From a checkpoint of a small transformer trained on Wikipedia: vocabulary 16384.
MLP neurons of a small language model. Each row is named by its layer, matrix (up: input weights) and neuron, and shows model dimensions 0-191. Each number is 128 + 32 x the weight over its row's rms, rounded and kept within 0 to 255. Numbers have three digits each.
A block is one neuron, or neurons of one layer that tend to fire together. After each block is what it responds to, as a language model described it from the Wikipedia text at the highest values.

L3.up443:073126220090084146138090128151151180094085108131127109140148046131070077095067132131126128140127112119124141082119149128136025112206091120110197141179124066172134080108146111142123102118182181132132068131120100107174156127129187108120155120138178155124133145098128081131059142163156110126126199150132130101095121115106150166109151099163124134140134109124141104171153120111107130153104118121138137160110088098098126092116110120157023139186136093120144165148135131119090144123167133141158127154119132152123168169077086131152161141090167146066100145143181151131062076106137086160
Description: Clause-linking that/who

L6.up101:114201067042134168092055145143150182145159141110165131089121096175111102123171121122135165141100110065041152143116163173141150132131113155121139170123126149153125179115124149077202129105163114086150174110142114147148090118138104138137150155162185188102118182151142137153072076144154151141123188127160148137124103151150153120096104153133158100087133110140146167215177060095112132160119204140176097133151142152129163122156143079104106089150121125172154170180137086133124142127131134121156145051103168192138099214125163117153126101159143117111107132112145136092129133092130101121
L6.up122:116106195115070152201134086099132147138140168140144056081148147083129157158200102083091123082092099091145150131149142137108193142137111103130154150127147152200153107165162176171154139097128093112181153143092119158196123114176114159113129072101171166145129193123142131115107128164122113131187177121128135123119063138097128153112136162135122167053102142099106157123123102165194084140142140154132118091070128096084137117214127143174127157125106149097142180160121089054146133153118149095115143156066118212120115172091130154144133158187132157114083154098094151124114140150126124132
L6.up158:151100072157146136118115112078142166136119086130167144128148122144125120146189148132118118080158090087064119136103117190237150131113121138150124095121138198122141136118081097094106152121137089079140068142086141129103141160109115145157113096142150160123129162162160130106086146123145062114102167121162085150136118148140099103095111152113107099162107022139091127100082139109151105107141118151106126167072095150147061055152077157230146071127137091128127140112148109109164116141112166126063150071129132115146140111219160168133122126156124133055108167113061118145155126171129161111
L6.up330:115101180112126167138156119127138157148127149152140117112157092150150145139215126107098156100110141221126165120126170180090163139100121076135158165165184105104127083122128068120167151094110090110113050111118118136157131115162090129068126119115158123126116129130104193128115193154106109131136115140126152132124025131070178069135117175129054185133105121117112095090096127158189117169045078147105127114116142088136136129155133183200071181124134142142124157129124107119172138193083135123088102108086156215106156115152129123135091191131145134133083123129098123139140144165129142104
L6.up411:125154114156106131143140127117149167178096150098138080085089090143127139119255116097113111107118137165194152129136175166157223120121103120128160168157142169130117132096160168096164133116059080110177156164118100149164116147166128153090098148117177109107159133117159092068111198082098129116131111145125124114178130117122126142134122176071041111171096107129153139194126128131139100162123124172120120144085132098154102135168121150169077133135064132108149131143133088098174110147065149091125149069183180119125098123186152159144109161161115161108083132114109120145133108113127141156
L6.up496:140220113076139126137081147147172149181158130140122116104140143098144165043200107097145151130135105175069138104101077159122190129135109135122133162146110156093107166113087149112238158117164123150086195136094126111139114088172118145122130185160167206130127124166149164138170101158165094121122137113160106147112108142132148132112119187100106189097160072129119083185116112127148143147132171173100120099148168095104163110149125169095115115143130216156142167165167097157165136158135129131110170088104101177131200127197149115110082185152135149135133169133124137132169130143114127104
L6.up677:174093105189075065174135115024141163176098109113111127063135140049132073121165126122156112132112082199111161134094115126144168112106090112178169121144134149146128143139168177077149140122117138150154101098134109145124112139170112147115117205110111135094125134107109087081152194190184169120154133067131105147183106122157077195174122142130073152124155098141116122171056143175130122158094130157131125154108099101121152094160131166128084149117066109098117175148107128116161157176118122114072124074140139141125154177087166158134151126154149134111140098136191117137134087109126200129
L6.up766:148124120106106161156103092149101175174161112110096098088128065178133164048185135110154124058114106132105140099113100163146200114125101111145144159123127173118114137128153140098171150118141114107094168188076109134065115100100118157151127192158145201116097089119137109128120173164196139104155134130155122118116089134129143191106054147139119147165165141138091140208087127162121059137094196160117113126189126141137186049182123177155107131135111113143153159124132088124176127173145127131066115130113100147137153139175210115120069106093134120111080131129152145093122101121131167085
Description: Spelled-out counts and quantifiers

L5.up4:139116100090114114100105095123135253176128127159129095116133098074128147099147131125115155112146112112097175110114126144095148138107084076148144066134130101154130153188109121094117092133114079145118119180094132116178137119117112157120111154110108117116110157136124123110182158052145192099164177122143114049161039130184111133136159158078122054117136091103116115155071080126147085166141152146105110120119119137149107124160136125151108116112165122117133170202152087088127091153157153064140127081128173139114138145071127132162069156159147141127093129140175175055106106196140214119
L5.up32:123135169119155109139134085114094144147118201095097099138113141089127174142126108121091119083134135112074123159197094141132133116095092086124144101143136117123176124117113130098120132106120124156181086119078121154162173151152106144151106181124139116133128049137166126111160151037103122110109148126129135092146129128196144088133126183086107067156114034105104114122112111163129090140101176152070135093094134121129127101139222093131117127105114084128107143198098163130122150159082091106134065141113226159128078095150138047064068193125159139123113129182131117136121138191117089128
L5.up233:131131175218108165119075157125156097145112177060135146154155144077129069113174119127062010082144095123127103145140154121158118106141130128137115119145123125117134101136137131100083087126117115127163104160085067142130131132124100152126101115178077141144143161163119097131125141124114167107092170129119140080173080125183125140133177124068129115134108156105136155076148106075087082112112068152124117128147167117115089204206104140211186118132151056092127114126091082134092088133136141076114133089131134130129087160139141078096106119132136093044071121116122124160143166177143155131
L5.up255:142085130120014138152085094089173244198126110114118094150101149075121121109132112132123083139126133192071105108146053058098117075096114131140153041148134086121159115146118162097102121169144096114139091166060139136117143123168099111137115162129111109120111119130106129122126149083155087133120157133120116139146026138166147117143114140090162121119144101120151065198103136088105074156132064150120163075175106127162128165084144153141113079090134137115109150096122142153153072118108127138122116094092104126133167157166178115162114084160168130131136151131155123172134129182140152096
L5.up275:128119180220153099120177149092160166136091084147108173135123174059133118094164146113111123111128090132124121115139133112106166100111126122150138073166111171118154136203094162102091112151118093113138084129104116103087129116138097146081140139083032025133131104144128116122146120120144106090139139131113132118185045134168101161133135148098161169125120100106120131141120142134105126112139089137109135109151089128134098148137190171131150100108177012108124117071124153159110102127125153105179091199179179117140160173147124130136121057144070125061143137128133138222140155152140149131
L5.up543:124135169102164120119130155111150155173107121159099131132138134016124175117161128111080072116158086108093097126186110123082141092126122109142129131139125080087099154185076153098133094120124112128126116110092131121128108109136094149103127165088107146139122164127120126121152133105156092048050168124121148101165113144163128146126044158099157146135129045102107097122071107080079041158143102144099125107149100096114069122146178142188163063114159130110112122118125124142113154122074104073133150180067139136127150138102160176098111096150070063059066127122121118054134117163107152130
L5.up628:142148166136107090105129143074177186138111169155121104135144125105125095149181108127095110113131082133134067151162063157112134120107130085132119047217102104152130156147099138095124101158123080153136096143065133124139151119129112139122108157124148139135122181151131115121066132122126139057082172138132142131165102149198126145122143138074140158131134246107129129115133133107102075139141142152121127121108130147116117129151113119119143087116180004057106099058133097143114077126052142121129111103093179145141110186177130115166138147104068087114170131084103128128147160136124042136
L5.up713:140114150118124111145172130101099186156136139166101172125184180085130054133148123121137135129102098156099134135158076128133180129137104092133163061163093159123140159151105147111137109140131134147153096179087144165206139147143123152151060158127093105118126113130127125113026150098152155118140148104136131123124021125251078074127144146105140123143144078115131108147104105161082092142138135140103142140100146126119080054058209125116078129114204146077115130162123154114142144136135108118087053097125120136130135149129143215093095064147147089135120126110155127130135125128107113133
Description: Phrase-opening function words

L5.up1:119119157176130176134100150142135126136157120108156103118087146061150156093204120131103075090143150124116127119149183110166156109108115115138132148068174108127130135125134156123116122125114131124133111076114054090119136124206094136127130136037144084129162072144122122140118111011090139093139125109112134108181121139146141116124107136092149154138113058126132115177122129142072127109139101135129113172144170108134143150113205137183172107120120115088136133126115152154159062146072127101143073156132119127130082148136091050091062152189053104132091118084112072218122122072160161148
L5.up9:124163123210071148131122132128158069156135169130118133112169190035139167116168121128042109114150162110171128107120118127151162126145138148150107142057129081130130158163152102126142118145116122136117094145143101161113166099165116127132115083095123073126139135154100125145118108080146171087159161121144118076130050133082138159119146142116134135116133143117134162129096131159126128051146118141123108130170151140131113157134158177235153159133089003064145160095132095137133100146154165076152137125117112121104152125114169069210072115159096150107061123112096097185137118124181147130
L5.up59:113180115069158127112084118105142096127158173136143179107078119129130090103095121127130044127148145050136129109102099168137159142159132198126102086118111182150099155161114093130157156147122094108131118156155105132088151102133144127154160104042170130126131165159130115137096110128166232136133164152149121107153178124118119192130112151117142089092130090113088136123114121136171090071134165148130105085164074117144168093110238124129194136129143030149148147170151058150138148123214154107179127155174150124118162132130108118151135119154068179118125137164120164144114126123156171130
L5.up172:114148113123099143116147151182170134142143131109149131092065134065139079105150128128087089092146126093099187115147153073180179129098121161132133136061150116126140138130111146125206151138117124114182143115144073147155108088156117161146176132112140066134127150091130128132095108070180155195186115132126111125192193130105137168126075146074151132114132099118108135155114117097156083120160091150170113153106091111114192069182112119135148133116133156126159153195154068151159114137143166094126077080149143120116168136089127097138130067184088191055118119094152114185094163092133213148
L5.up279:142147173134083157136123115172111197091115138120147140113148115050149086109207126132101051090126091122133153136118113082138177124076134126120131124131134136099144134164132131112178112141125087148169125108096106139127130103155091150101116094164066091137139199138102113134178127119127171108147154113120121111168072123145127170127146138080150082108116096102185114070127123045108085125132051152135125134104152122106126084195155149191168142123180062161151120136145042145152055120102170061127122142164092115108100197113137076174143125173080162062080131142137112147142158111146155141
L5.up558:131158106211140132113131111090135178131162178195116148086188086090140184140135132120101150141129149073165130094094142123129194150131121158139104175111111153158108195164144083160194093151128137107107163179152149120161145108118114125117121100166071203131144084119101106138209125122174212106145145131155126107099125130105119137119193126148147134125136109116124163099085111146145126053147166136126095138109146103089111113153108065191190144157203071101155140137108087138150141139148160092132111179080116139114121146124170127191118067150087150113108134096108093185151144096137204136
L5.up662:132137105255150129106146114157105064109141149145136190112168130128125113140128134124098134124154147068169114088115122140204140147073138151132096132071138149095123154124131088138176114169118142105138185151158170084157132101103149125174131091152106172133139163151125116147107119113158159075147151134147114089111117124103115147115145111160114132116129157142077161124112110142134099049152158121144095149177175072106155064167116053171247130147141083113150135107133063108124151130202137119135140177085103134109063076122146078165114125146082117129074110089092124166107120094130194140
L5.up733:136123200143141103110149209098174169119121144169082160069123172129140066130168115130114093112163126139185129092094157112142140145198142127139117149170096148157099165134160100141151113209121155103178148155160067128122117123163133080110125098086134120128147216086080095136145136079141210088118175143130122108133130123161085161109179105130140208132148107134124134147145101152094120067167137114161095164184145091110146142138115098094162112148210142065140116112136111099131109145125122121148139128092136134123199126105173178115144108142088028097168126074121088108137158101133149158
Description: Delimiters before field values

L3.up416:177124107105088121168140187129099111154072126134086123083067100106179000114119136114118133059127140149149112140154157158134070062124118110115108146100116145156141150140125141147083081130109151209139171100133088113190115131168166099100117152125126135132137135116106121117096111099052069129107103122122141082112110118100111190088133122106121164126148126091058105091090140044158092148089119128121129132140139120178113114105121128165059148197116087131142094106121144140156172145176167135096130125160141129128096096149085093103118143129108146036095115134182087131069168098124176110
Description: Clause-initial subject pronouns

L5.up6:133057193184109058119184128122071092134050097121135147165101187140107124141178131124144144137098124171134205105160136094113126114104120109119183105117071109146126084135155163116066145123133101129174131137078090128120119186095132166129167196061135078123127126086154110077125122145098112156189114132100142134181079104141073166133133147127141112144124097118157102134129105115149140137145097128135176147125086138140141103141182108098097142099110198187106105099123167088105102117166093135151124159212164118119149140103044136122115133143204114105123151168159165086069069153117105136
L5.up72:129116157151179116128121208104119113097132113094118150144033122197133157119163133129144092115090118137140171135123153121171132105096117160116132086119069204155106110127140146110121138133127101128161130050135115093079133148126120144128181174067155060132140149164153105118187095129107141113156105139109129147169204116139112147135158121070132123116107061131142055154175145110152148105118104129159150076098105130145156150142154128074137114112120142126124106118117115143124024112152121161177136109243162113152132147117139071066150112145169061063123151108150160206117117129163078133
L5.up228:124076141183151179174086132081125086119158099105133237156081097143133102124084163125139185157081102184154142170165137063174070126120134099115137090186149146125121115125112176130109154145126150155115134152128094096140124145166112131140130138076128069110123149120125121134054111139152193213087106128113119155153133114186140122136144114126165135122126155116092152155151143061093114161128069121114183180123121129132084104075094085119069134129103119132120130206153137136146092100118139145129112029128153139122123178115163130120147031130192120113134136140161172171136157137147074129
L5.up383:167132061081128098118126193111133102128112082108128113139110099148132167130120131130169145115088147127140155097155166110123117119173102143118126099086131156160150122092141125120128129073132112130131136075117134126044132190116127114100159147168153139136127080146111112118108115107059171145228059134111149166154224125200159119127143088114114102136112125139162094134140157095146206174113132128155129159120147153132137119175161117113137129118116093187131106102085155162144141130096113186155120086213056108143066155077120095056141127107099149123033129155148109211157115124133065118
L5.up428:126096103145136127163135125072086222161171131142091209120153051104129111203126144122075170136080139165088126120066129086086087134087120071140138161169137110138136124110144105153033112095142145125123115189117133127167139141122104122106080071205147139120129128109112148132101144051126152121156160128136120144091068138186123107131181143164127182145124119127194144071150135097140134178106114111103139076082156117099138131116149133131087147125095146151139151145112212129156093138101141116117065113058067132119133145144134093108164120116135081124179133115143107131156112079124052111
L5.up492:104135165133024130161167191125130163100133223122104145120081051113140132157079148114141144126108129135132144143136150113122137152103139107110142090095096210133098149150120152139202165150130137146107111089149080154132105148149101129114158102075165032111144189129149131123119120105119194145082132135120136174170220125230126106129080123106152111119140138117122099123153105091165142158148120124125145163091149142123178110116199114079102140135133091138130126167122205134160119115115122143141143103182187132126162193124138122137082106142138195071131121126169122124128167147131058151
L5.up524:130119157086125126153115133114138145148085119116120123131114145096130102125103147115138100145102130166056149154166170077177126129138106148142133104128126158138138148127115140125118107101136141105144114089091101135143093159136098134128164193071102047118138105123139123122051130153074180173162096126115143136177205131255111096134075113093159102138118150111123086101154103118096095188123093154094144098121185140131145116138220097072123114120122165164110126139104204147124116146162110156179140028191155118134110158152039107070110155130159120113141136143158095166132123084106090130
L5.up559:135118120125099084110167130119089096111104130126171096157123134111120135117194138129140168130097124148121186137133173129127134134148126094124154149100137157123175158112145137110080082107107114162141093105069123115097141135139118144153148162116132000137137117142137121110111112134041158188162133102104159097173088120139128157124104107110098157133126176116167109167109092121140126188132114138131148120138088134139138151117175152141139116100115169143094104047115194084089114132128095151200129139210129107134045109118077129044102161128179126156141101117137138116094080116173062137
Description: Clause-opening connectives

L6.up160:063156114112104132032121175077113117115145166110155082176140093117122135138079146140114182140136162209193119127110135097135061139163141147113100192150142099099104140107164100184119124163138168108104127116026111169166136095109141136166121095148120130105147135110083091131150079117108208155097091105113184118125118128154168076090113083163182148109137117131179155092148110065078080140153107156174138129150192097082197122112152087058124145136154122106109126131083125120082123108162123144145143096117123170114166171089113119121061136136142163122164123125165135119130125154123066112
L6.up222:117156166152158116162136143099108100062146129137105130134146169133122134119076126143113092137116187077208077114116055104152141108150158166104092115123133127111143136110090130176133123146159153102085137095130157134093155158100179129180103039159155162137143175105100187145110084106134141117077143150142117143084134134157104048102090097148195145135128136135110103069084134201116101062151157088164127174155175080085076147080101118081191122160180146086104080124182149127167138067130131145162160136103040131119135116083089140137122148126113113117155135092087136162158141149112083116
L6.up362:139134119104147132029114112124115175154144122120175170178122116089134175087127125123100188132118078168146145114118061121149078058128128151142108105132145166095130085134105172150132131129151088145184127115078156095086155118144124115135121101168112133142111125118106140119158058219124141130154117187117149166160112139127169102184087112150166176144150062122124121163138153000141126147124118137137138094163144188097161109162145148198128137123205130117168173123140122203136130097101172135063135100134120147110109156090161132176092107107135162101079134134119116162167154173138111072
L6.up404:138174179115189154171096202145156135097175139101093126188153117124088101118086143098129110096119138060112079109154108094139114089148135127128075148128142173106126130137073129095102126165154148133102120175106130092150131081116167127121112060213167206138112149125108162176100062102168135102149158115146091096076114135164104051125114072161182146114128132154134157142146154127140140115114205081119103124105192136078136138120103103121209107172180139121191110154153146129138134100173130118160138158084074120108062114071094136118087176170111102114123135068123143150148133134104137108
L6.up530:089165056156126100126136116118132083124152152152128163131149116190111107109092119109141103162171204123204101133145065104135110154152156158108086140135111157140134130087175116194089092145123165089156157090112143144089127154098202138166095069132143132131157147106110142141058129123106095111101149176122135138092141132157121037105144086132162157120115134145132135060137120199091092106147133114145140137172172105086122113073115085122172112149125143108054087114130107090058136070147118165185149121145069151126126070071188086144103218106139104153109120102082126089146116136119113135
L6.up554:089126134109112135156113235149086093072132124091148137152125190138137092148054140147108113164140100161197118166112080106177076131101147176121096098125142097113117147105112178121120103158138165137133184104023154144158137120163144130154110068136123073119140100123111161116193102143100180133106115174111131135147183127173120057151142090121183169170136132125120144144144121045089081141152128122133131169104152110095111149098140127163157129147134101093109125137141173183143119102126157139072199036105065104119165121104177126133109097149112084078134116105170122175142118129127100132
L6.up732:201107142137185115176173144144118127123118152096122121173195126154106158131190138097119126123137173123181104142144108101148113128122146096158080106151130120145128087108161041109086107186118081125090097117136135133141141150157225098106073048174148129134152130128075116126077062149116096085132095130127092091120073123144150047134136066103122123182124113150123149050112159102125092103139166070127140134111190106110099134101110156172178133188138132116092114096104151105133081110144150146172121064098098074096093110122126141128171151138106152109121161104050125157180118120117170109
L6.up746:047140168091093168081097133123079120107148190123146137141120089143115110124094121160104107162122077121157107122139131142098079151188148147129097153121108124161124144104091212113203119133138155124158139137097122146152119184124111108139135074192138107133142096090171156147118048131082181139155164097115135118130168141139131181108143106155176194125125100121095149104161106058092127146221186099133109127138126127084173087233102110081143132142203116099156101113153138107102110127140161113105189171043119135139099171104134182136162089161120147105154123136112123136115152111124084161
Description: Clause-introducing that/which

L5.up2:135138117128113116091134089136131095211166142114140133137126177116134157108135114119142139113153138071118127115172017121156201107169092165147132033071140079116121153152105131130163144120131099118129140140085115088170127143125131156172138171093098196136119086127145128122149114125134157086190155145140121131146104148137117058138130168104144093117129057139081061156116139215142142049131199140121118114157148146156128116108151081147169136099189062096124143172128117154133159157141123128093140169118171135133138125118168156204028119165111109166104120134110142085111062126137159121
L5.up42:116153107127108144077099121147132060097168070158093127147166082134127117086127157119184154133150101100115116137021085187114123152158127139141095041162160136117112140102089122111114138163132120106083149091086201134114065096090132176137117158105097152129102152185179152133092132224116073073171113126144119133144144149182108161139097129138137066119116191131072112095135132138130114132127162127120130144153141132139107182125107133106138100136143033146123115110159030109131177134144170157164182140185182124118133143165103153149118152147137084123163118100123192124131097112110175115
L5.up76:132129132122068139136101043148168157214141166136094147139189129077130105104165131121073057110163115118077115107113071134179174128137134137137134112134162109114118124136107122140116128122141112091096131108077113041176082111184109191125106155121115176138119152151136151131112132126110123085159183121143130129127039153135132106137055161147141104127121101120158142121104102134163086117127104143122118094183162156137121095143181158204198128108100111128131145136143122127157123142065159073122054165090140108112099167178113158195032205157091131102097121136104114085146111149118137110
L5.up407:117119134133137157136113050152165161184110099060145132156135164059128157088140130131095154112138110141072145098061072109103175096166128151141118130175169119117156100135086130113097119105128100133110077082062125116142119096112092211119149129098060120140104114136151156109199145163127123136196100125133097143184118135158127144152123165114139041126092105105136122079104159123135080170101101157102148130114114159181108110135133165128102140100130147176115147096136157160186110135074204076116086108165189090099123200131077127158079161196144152083112128108157140174152085150121121098
L5.up408:147123175137143110127122085142199132171116201101119173161170145076131132130110117120117126114131120132067105117182113107203182113149118137122152127157160222101143104136114140115096131075135137117122079195065172124183140163169121185154106179127050161126147106108129140113110162131147174146149140124129144121132013127102128054134152137127124088145129153123081134142126089208147111125105086137092134092158126146130130183041153199145135131122112152103125131158109127119111143154129114114106092102095143131129090151184185185137099069125145137126156112145125162194116092168112077120
L5.up560:161153127127091117097119119143155242173162148116123101127128146106146185094186130121127089078137134142117110129129038158072135067139099117112114182150163057119196123123109098109117139119128128121143085111054103125114129142166098119091115152152126121134107049088130146128075130050110108102196133158116134138131034148091176080137191164094121117125106123123189131127098166164139086128087134144092125118188147153147100128160180209148100097111112061119119133126147117169147131144070125105159099123107102113124090157102127130183070168130090155109157125109104108098157111144127104100
L5.up565:140071106100082127125072103113120181207139134106142165165115129116118145138159138121068116112111090131072109082116072123160117106141119133129140111150147148112146102140113122118052118128134093096145088164031143098139136124134108171165132173129084122134131134190151139128118140109101180077197197147127119141156050134128108117141120153134130116115101141120166095153130121123118040130101030144099139070179132103161141109128130117154150116087132030155124147093141157131153103139141142097146034114130141094132054141141092146136094213160146114140162131109117139121143047173158113097
L5.up755:114092145099140075130137155151125191129121093120098112167123175128118117143133134120116100130118098124064128085143049088134128094131135153139140044096097162155146068136099111114072147158143077119140148193053137076158116141070126172198160131110167091139100193140152120128078137196125044034207185161133123149157107140160099121134143130122142161092123046134151060127147125106144097146113104136155149102147098136150084126093117122055164075086129116190125138140155099112125153139158118154126143097150115123133126133123118162127125172110167096142136123173156184077105092152141140105
Description: Enabling or leading verbs

L6.up61:172148095115155187045137101067090098100115099155097119131148158097133121118133140184107116082133130071138092149105096118184150151096142139150087117123083150155142175099086137097162106134123119085130058055117163143130154158159141097143121127151096118138161101127119102127120116133120119109061159074141140089142166132148094086120158118107153133240111090129048132088085125163094166067173136098136117146087120156101032125139116084176182089156169098082103100102157161126093109100110160120123135124113108093135150165137149158133077057164111144173096148125073106181151151117121158161
L6.up92:161179112093155203098109099079101165147139126124113103124123193118127138107189123176143142107139162013118131110123148155170194143102122119148117119102060157176132177132125083106110155158093113128199176120159120152096155115178160082159116133086165147148132134149129052126150118119162116094133172073169155091135189124123100109093150156127133100154115136139165131181086128126091151064147215139093118116114116068123056108140126113188194073130094103162119127125154114103118101101120124101183133146166105116137123138147175187142075104146114104159115132133048120136124153126139134171
L6.up106:162089161095142185097127058173089136123142095134067110119138118086142133093147126160169190105123144054165116129098145178138197112108132136115123137113118143133103160129102101169110148137117160109069226106128164125079140161167159160171111181121086179134143168104147141116186144147200126108067123092145116112068155120121100112100147142111133131222114135137097150147079118213097109074109159150115116160079110072113095128094130107118161093164098082151141136117168104110150125124106122122154102141144034127150135109210181113106073104146123136175092157123095150120123142121132145107
L6.up414:126128087146127135056090129161105132111112115101067104109143183108142079106179111097113087084121096061101133126074134147203197142120108137149114183104057152151128146174098105101140172149118105130195214102093126099113140119166117143137121141104150183134151114146175104100185117200165147106169128056151141125156140122144089123219185170106113137062107132128067141134089122172123125091133107185139120118047176147093125145184108140107167108131098106115143140129143112149130136131149145085115155088175102110133109080167194124122103104157129089148116157100093137180134134135132159144
L6.up498:216123120145153124166163057088134134183121069140105171109142119170128195067170128131187127107132157109166091094124045130189189085095124105143128127119100145120146115115089129080164157129135087137119069136099169126068162131122174130142108146178146171116124180071116129117099167150187088089109122119155098114096102126134113084125099132098084102152149081160141117106059158205133144106127136103077121163091098188156098113143067157131144073154161137170119146106149102104103131118101090128156122200116136107143184081141184141121093106096134124115079162160082137103136132164112116113
L6.up572:109141093130118168120093126101098137092104072143108135096146132161143127128136120123174048093108095087113101113077153172096137184084124112150098107108097102181138149115081079065196156144120115107118044058140132177091136121130111112134128149136162145120121103140174126130120163162102113109168161067154143125153194137117098113071190141115093118168111059139064098110111132181111149095182135133111110168032141156129080111207076115160152082136128104120140098091145144138140113173126135110110154112104128078154109120146170137121102134123113043147071171168078110169141121108130166172
L6.up644:137154154080210148177117171158139154113169112119103117175138113173077123103109146142140226121143119099083109100121102179099094094123125090143114092131124144077124172146098136133037092131132133094078110164111171145145153128098150155169090140124144184122105113152140104161094148110178105118097174146177112086086188143182081111116126111132151119194125114156095161172156115173140162122101255095147106141092116143145133117094067119082163088165089085107152173175139147096169108098133156115121153102207112097135135145114130159130122145107128098089103112118129159089164126154143080105
L6.up727:176137152167126162192100196188088156119141105112101174147138106130108105107117121091112103133101099079139098093100143153165080163093112133137108102110119121118120147102084068154104134170138147137090171147095122122113140143133153143188103161116116205139120115167132057141133137188155130108073152114154106120106222131169087049119141100177127057224123088148148145172122154147106130056129186087093113139151142116147067095101080089168188117138091130120165114113060154109189110145167151120087116136129077083134121177107098113118140130143116160159151137127074124128161124116135165146
Description: Table header separators

L6.up42:125072118133166067164125053084074152174127095167161163089128182105104121098136139189102122056145078115107163161165137152075149088185108126150154097119118153164151109122154204086114104095123115134154079192104128148208123166099118148140115122132156125128111183122112121118099121047111140124107168131139134109154087144137119149141093168094154131130123064117155122144093125120142157160123213163106129116159074075120049113186144155179086122106149075104111147148183102123159109137096150115199133081085103161133116106054169141155138140163134168067102141134125131114125118145122121119
L6.up115:162098117148075077147152097120095135126110109128211150086136125077129137115195133126137088079136124179133157179158148165167190129095103110127178162111078191157135108131166152121095154113113116161139111111096112110166125150142118166111105134118180129104120197169140067098102144153126068123211152082134117128127058129119129123157154200086090046109109119123186161161101135197138193142097089201127134098113100158113067107140159158198089140089117129100115150126118094104144133139117090101148070063105161171134142073140140131132149142116140208119136155144107131101125126131126141136
L6.up234:118154185103115117132133060106078136164117132125148111070107101092150140129163132145067077080117129169104142175151131134149232126088106113110161118117141108138141143151068210103222149053114083117154103094098126125127127139156071133101146141126175133136131115159137166111175159156095173140106155105126159140180114139097160136132151179091114115092126044089091102120126117131184124168149072185122125132101104129106111105202156148137102150098127132091117132162133112163165127147069142105104156131136167211134137143200193127151105095142113079160088142117086114145120173107130085168
L6.up236:135162106079092064116120065058119113165135100134105104060114151170132154115149135164135068147163197154090123154126095152139191095152110149113133198126118147148115167125088166061169161103160118106127149129146124176138115073102113128139129161136172180119130098132137154117137119143128157125078154077144140142128126145138129109128105172066120152097150017114156082131131141187134140148119148156106128153129087186124199123120116131109107105116211130102090146154170103189142131142088110135122189071138164153141152030234177136127150139146129107147146169139105127134130126090121125112
L6.up260:122131242117187054135113087123101106113137082179130145149140159183129178089098136163126089134155159044105134190142075158149118115128124116127099109115089159106149104135135148051106096122123127203172091145113145095122135113048118127076126177148139134125070095126161142150131104139151122113117154146130153100120131139111125130147117144085158094131123150123185120089170117108165098127140207113132136128113122211111046128160132185214142098137170179103103093143172113161111112105113148118123161154149118161132120088103172111142147155136126163111122172091094139143130106158126025119
L6.up293:158122056158091120255094074123193158161121075137116187084141098207119130141119126155114066115128090126089122101094082138080126113149110133140114085121199084138152106110099124087145125119154109148145101107126140160068135099071110138146135145137146166133076170096126162125116231161153112107137168176146100149138129139147120199186124124136114100120113035126085132159079114102128102140094106160091120099115104134136148077167089139200135081119127081154145158123148107113158146150121139134077121137109123130120118148077143078145134056083144108130093157118142120142136100136129156101
L6.up323:152085143143145075141130029115141135124149101134124098125138136114126124105129143093171159115139186101047143188151055136105194068101108126137143080122147129134145135179127112107063127111135119126117110154056145125069146100117106169124119160122124170122072145118149137117132184184191129108092163138149149123112088132131120088193105174076150121115131098117084150135072117184164150122085207190141136116128075136133101190082123190134142095133157162098084154162176104151118135104106143108137119096196117232131167123154097123140119113114148182132128148094120155118111109175132084100
L6.up754:093099143147122075170157108151139143146096095137141064130118143100143152200151130126124129135124146132096182150125139130145152149110125137111198184147133118127133083115127129163083187099127090122126099162120093140092144149143095151132139167121185109127102168180149123097168161111131103150098120162140148167168074114108159119139147206103086170000151102117084089109087135113167121118108013219118154115145120189132130144098138129130087155072133139143111119142148076123121147120116122141130098090168118211136152071211130127137128173130163172115164153186138121115098144150134099098
Description: Number and ordinal words

L3.up181:124170128087145104137089160162088172154093176101107099092150114122127070061165125129126121094140095092112087108152171093197094139116177138076095136171126105109113133105073125128127133129082127110133123136098090112127122132178103137112091121164075138127122107119144107141129099126221140120117186158115113102133148168095134049130066085136158122134151088180115113207143113117128151080111134132121042104093115128115124073110113148111170118165148115118181117201194147102091123132129149057213128079054153097108123151163150142179107134106125133177169141138154102153132079113137094199
Description: Partitive "of" and degree adverbs

L3.up678:085123113110164136138066188127110149162162139124099155099061143091116112114136112138125120128139138104142053155171158095188120095119146127148058169077113092123105119136128128108091168153125141127133204126154175151087142136157087102096087120137171150125176129139107108143106083029095168137122178127125106116103066142090134065079169120164125157125178139142129110074124150209139090089179149126127085144124189151131172120190141141092172133176155116121144074128133141141180143157128092043120132177121183120137130107115129148112154131112079102144116126140100059124193157128066125182
Description: Quantity and proportion words